config.yaml
num_hidden_layers: 16
hidden_size: 160
num_attention_heads: 4
num_key_value_heads: 1
head_dim: 32
intermediate_size: 640
vocab_size: 32000
hidden_act: "silu"
norm: "layernorm"
norm_place: "pre"
norm_eps: 1e-05
positions: "rope"
rope_theta: 10000.0
rope_fraction: 1.0
qk_norm: false
attn_scale: 0.177
bias: "none"
tie_word_embeddings: true
parallel_block: true
init: "uniform"
init_std_qkv: 0.0333
init_std_o: 0.00658
init_std_up: 0.0333
init_std_down: 0.00294
optimizer: "adamw"
learning_rate: 0.0018
lr_mult_up: 0.951
beta1: 0.95
beta2: 0.99
lr_head: 0.0053
max_grad_norm: 1.0
warmup_steps: 596
schedule: "wsd"
decay_fraction: 1.0
decay_shape: "linear"
final_lr_fraction: 0.0
batch_tokens: [16384, 32768, 49152]
max_seq_len: 1024
doc_mask: true
z_loss: 1e-05
train_tokens: 183500000
max_steps: 5937
dataset: "wikipedia_en"
MLP neurons of a small language model. Each row is named by its layer, matrix (up: input weights) and neuron, and shows model dimensions 0-127. Each number is 500 + 50 x the weight over its row's rms, rounded and kept within 0 to 999. Numbers have three digits each.
Before each neuron's rows, "fires in" lists the words (lower case) most often at its 100 highest values on Wikipedia text that the model never trained on; "fires after" lists the tokens most often just before its 100 highest values on Wikipedia text that the model never trained on.

fires in: "born", "served", "of", "aged", "until", "since"
fires after: " (", " was", " age", " and", ",", " who"
L6.up179:614522535479537526549484449476500463524536542510469482536403545468617600541481449526511448551492524459526402547503433472502531581521490472626507545517471452501516488511462542439409551562555449486496465472470474608446451489496564506572473511530480509532510498523540588464512514378498446477513418567354589459490480557519563536448458458467499433440496691460533462461450572574418500474489

fires in: "but", "he", "so", "she"
fires after: ",", "."
L7.up241:538438527443404466487477500490493514484566420517462497452510541483483438477503504478502557553488566571507557433410543330576498595527546491521401579503504464504514582589495523422458571552453515564484470473485522551489496583416499511455479466480474538545498436566543492394447476547489403457497450514456628502610483525559522487465449467522595538479512441508523574525452476504426563496413

fires in: "first", "second", "the"
fires after: " the", " The", ".", " was", "The"
L5.up298:515496434511496487416587517512511442575499551511458462422500516520525548498534565534472413448480522476526537496506542496346552487469488515540529507480409458586484543586467440450523531495522489462618503576544514563518517494491593578538529460543473514463457469477508349473484467467524489412457552504477490530535467503430589365418477509483537541486473439458527527565503333587446478492548

fires in: "he"
fires after: ".", " that"
L7.up368:519502504412499437526496462527577464532400461491453516513572459555471497487504428522521454527387508601477527540489500466496532483515494483530486466442503519587532467531485448533457551535588580566534443500489512496532423503507499557494475417519425478480473474523489477564512495367563541613446602445437583504507466480507537471450462393484467448529401476515539461402506465492504567426585

fires in: "new", "united", "newsom"
fires after: ",", " the", " of", " (", " The", " |"
L13.up571:484533512467436499482579434416487429480495476497638520491402497488495500526452582478383481564442495522507473572530594470551507483477588526467473446540546505513497512506502511550461508542528503548492567458524472520441455473525502551500546507510396483536485468427491528438456518513519418572466469533486402524483530617503513458454494451440497494438434526614474567567434478500528428497419

fires in: "6", "7", "11", "8", "5", "10"
fires after: "|"
L3.up303:559557503457568478547581453467469540531572428467638527545415562498575523464439504446469452519437430535544511522501562420518663553515494475503511470525553426504456488554501493528409469423567474533374541529510497556499422475478541524505490490535468480561482514479531503474502473388456523522471400502490558471486504541545463471426513527398548457462421600526499443527455517486485390453499

fires in: "it", "album", "life", "history"
fires after: " the", "==", " that", " where", ","
L5.up120:531503536466484545463539518574544512499540504527562365515526536513467490543461493502396473453400515528578489520506510488527484592517575526509484468531502471425442482562523469493482537582562571625410438432457661539488426521504441513482518493390469385509451522466490492496521500546499497470542504497370419427565448582518563532467476497575651546494447405513514537444527513516473471475442

fires in: "in", "on", "to", "year"
fires after: "\n", "-"
L4.up513:535509560587473567438538439525544543429473503542633575574473460517545531507466496532451430466467572505447559549509461466575481526508484513518432490503538489418397491539519504593510431541476475503521566465482691516641468579487449499504601482447501516525507544508541417510517487481528485547489481437366520464537537542557611573455460514405469474442474512529532595476508470505441471497495

fires in: "he", "she"
fires after: ".", ",", " and"
L6.up26:509434552433443479495556467560413503488475514498492498445496493501410426428578540465560537616600549476528527461462498396640466576502524509460390538550443411497532541542493446487481619555451555492573509505512482486487469617468486570464544466500493488548493426544543457410453450541502528480534472455494531497543551510604502463487515450482526548425441426544479455514461530545540494557382

fires in: "7", "6", "d", "4", "g", "3"
fires after: "|", " |", ";"
L5.up276:580450503392493474605527435443407504516607437505539519535418543487516482432480566569435505525557444468473563450492514431455520491524566459448414566505489477474524535501461533523433555470454413465525480525564507574565490558428416526479533438535543517453485382554478514471561532456485488490538519503559503499540624457599500531497414414473485531490464509555524427590453448467462435493496

fires in: "but", "he", "1921", "although"
fires after: ",", " in", "."
L4.up28:529520481508426485466532402501503541428449503494545495505514494457500434475478534565472538443560616493548524533524509399503529556477473497504450469581561481554468473452527502454501536565467513522460499467404503521506495551474426488522621423482444534610449491450525493476478565470593377532469435393394463551608482536551525464495429539429445502415424488578503638473438621483522464534437

fires in: "the", "one", "it", "two", "another"
fires after: ".", ","
L3.up427:636487551479445397536529470504520527539512544551535427502447557445517572530463465525524530444517423527502509530510505489543491480576514452437389526446492481493519515447402464529439544551497549412438420507493555544457485587450467483493655456508531456603483504435513535510460554477461432463531479434487486503513506475556446546384450487588628489421492550597494467489455537619485446604539

fires in: "the", "a", "other", "an", "originally", "one"
fires after: "\n", "."
L4.up77:490465536470624502496528429434496560486497475576464480513481508526622499473461500549528426479541546492470504485553519396520419448431481441427473554543561449463531523485516541471545568500532573460540471527372528558495442584403477537482605428388487497564507472353554490499479508451474461453517466456525458486503578457477582482469528471559506516429439523564526645504460502398479574544498

fires in: "two", "same", "few", "following", "next", "united"
fires after: " the", " a", " of"
L9.up442:524434504520460445451535528476491430472538510492491544470456443495559458451465579518525447393457541535559555518526533527524421482491458553633510582479522526475494534494433408497450468421459501447514505659497479477532560503531482418464469445505503454476464585374478485521498497441518517433342551489528609590523520494497470445481423445411465513474476497559538438548418527490531490456505

fires in: "on", "both", "in", "along", "jr"
fires after: "\n", ",", " in"
L3.up280:589445489498471444451510437470433461534537402517581571446530478544565456464455475490541575426435483508488629556595471564547479559483459520585481553529486482500560495481488413491501456475476576481486497424513396517535518477525534574432476527455539458546474460432509539566524505520458558500592509484346514536547531552503453496467448401513485462454505536550516503613519484510539548532554

fires in: "january", "october", "may", "november", "august", "september"
fires after: " on", "On", " On", " |"
L12.up474:524578559435592509489506442502511517484520462559601470551507554503414469417488533538389484458422496512497493490518513453410498559588537522551542486483476510546469460465355559456476561390492512461456468532499490474542496420491516544573532537437530518582488528540522428447404451531505392473555498549443540368511499439532576479514510454551576563556393499489560544465448537525478561526374

fires in: "he", "it", "she", "was"
fires after: ".", ","
L4.up140:679486514397519449556505482490509436498548521505429351419482480472555478545534518471476506506562443385487503492521463452547517554491520531533521496524501424436538551519486497476410533520511497476463468505590492538530534569338517524482523456507504501513519502515519477547469498516466471441566448474509557591569591454491516534406425397600562490476505519585527506491401477504487541526541

fires in: "he", "second"
fires after: ",", " a", " that", " when", " as"
L4.up356:539525457480492565470542430529579512525480490415502484553568537474570490462520526556515359518558453451441519578556457433507501496472541476517575481488457536526495449468498453470523473649451460376504443495303515497503444503430474498566507440552505469507580437526506486381481485534567446503432551499536468553553525454545457434506578553482491521599464567500540433542502424509495487481543

fires in: "of", "on", "result", "from", "due"
fires after: ".", " a", " House", " Duke", " ("
L12.up296:619542534405564513439464462484478498488483585483459456454485441546576480484484462526617489467568595520507568540500491587583526491498478520476412465471464508546489529467574447560594479501517398516572527530516491477449473455532478480421534508471501520475595525489487584445560471501478606500514378406526480556494505539489395525488526513449500482482501523488477393591445424496474564433561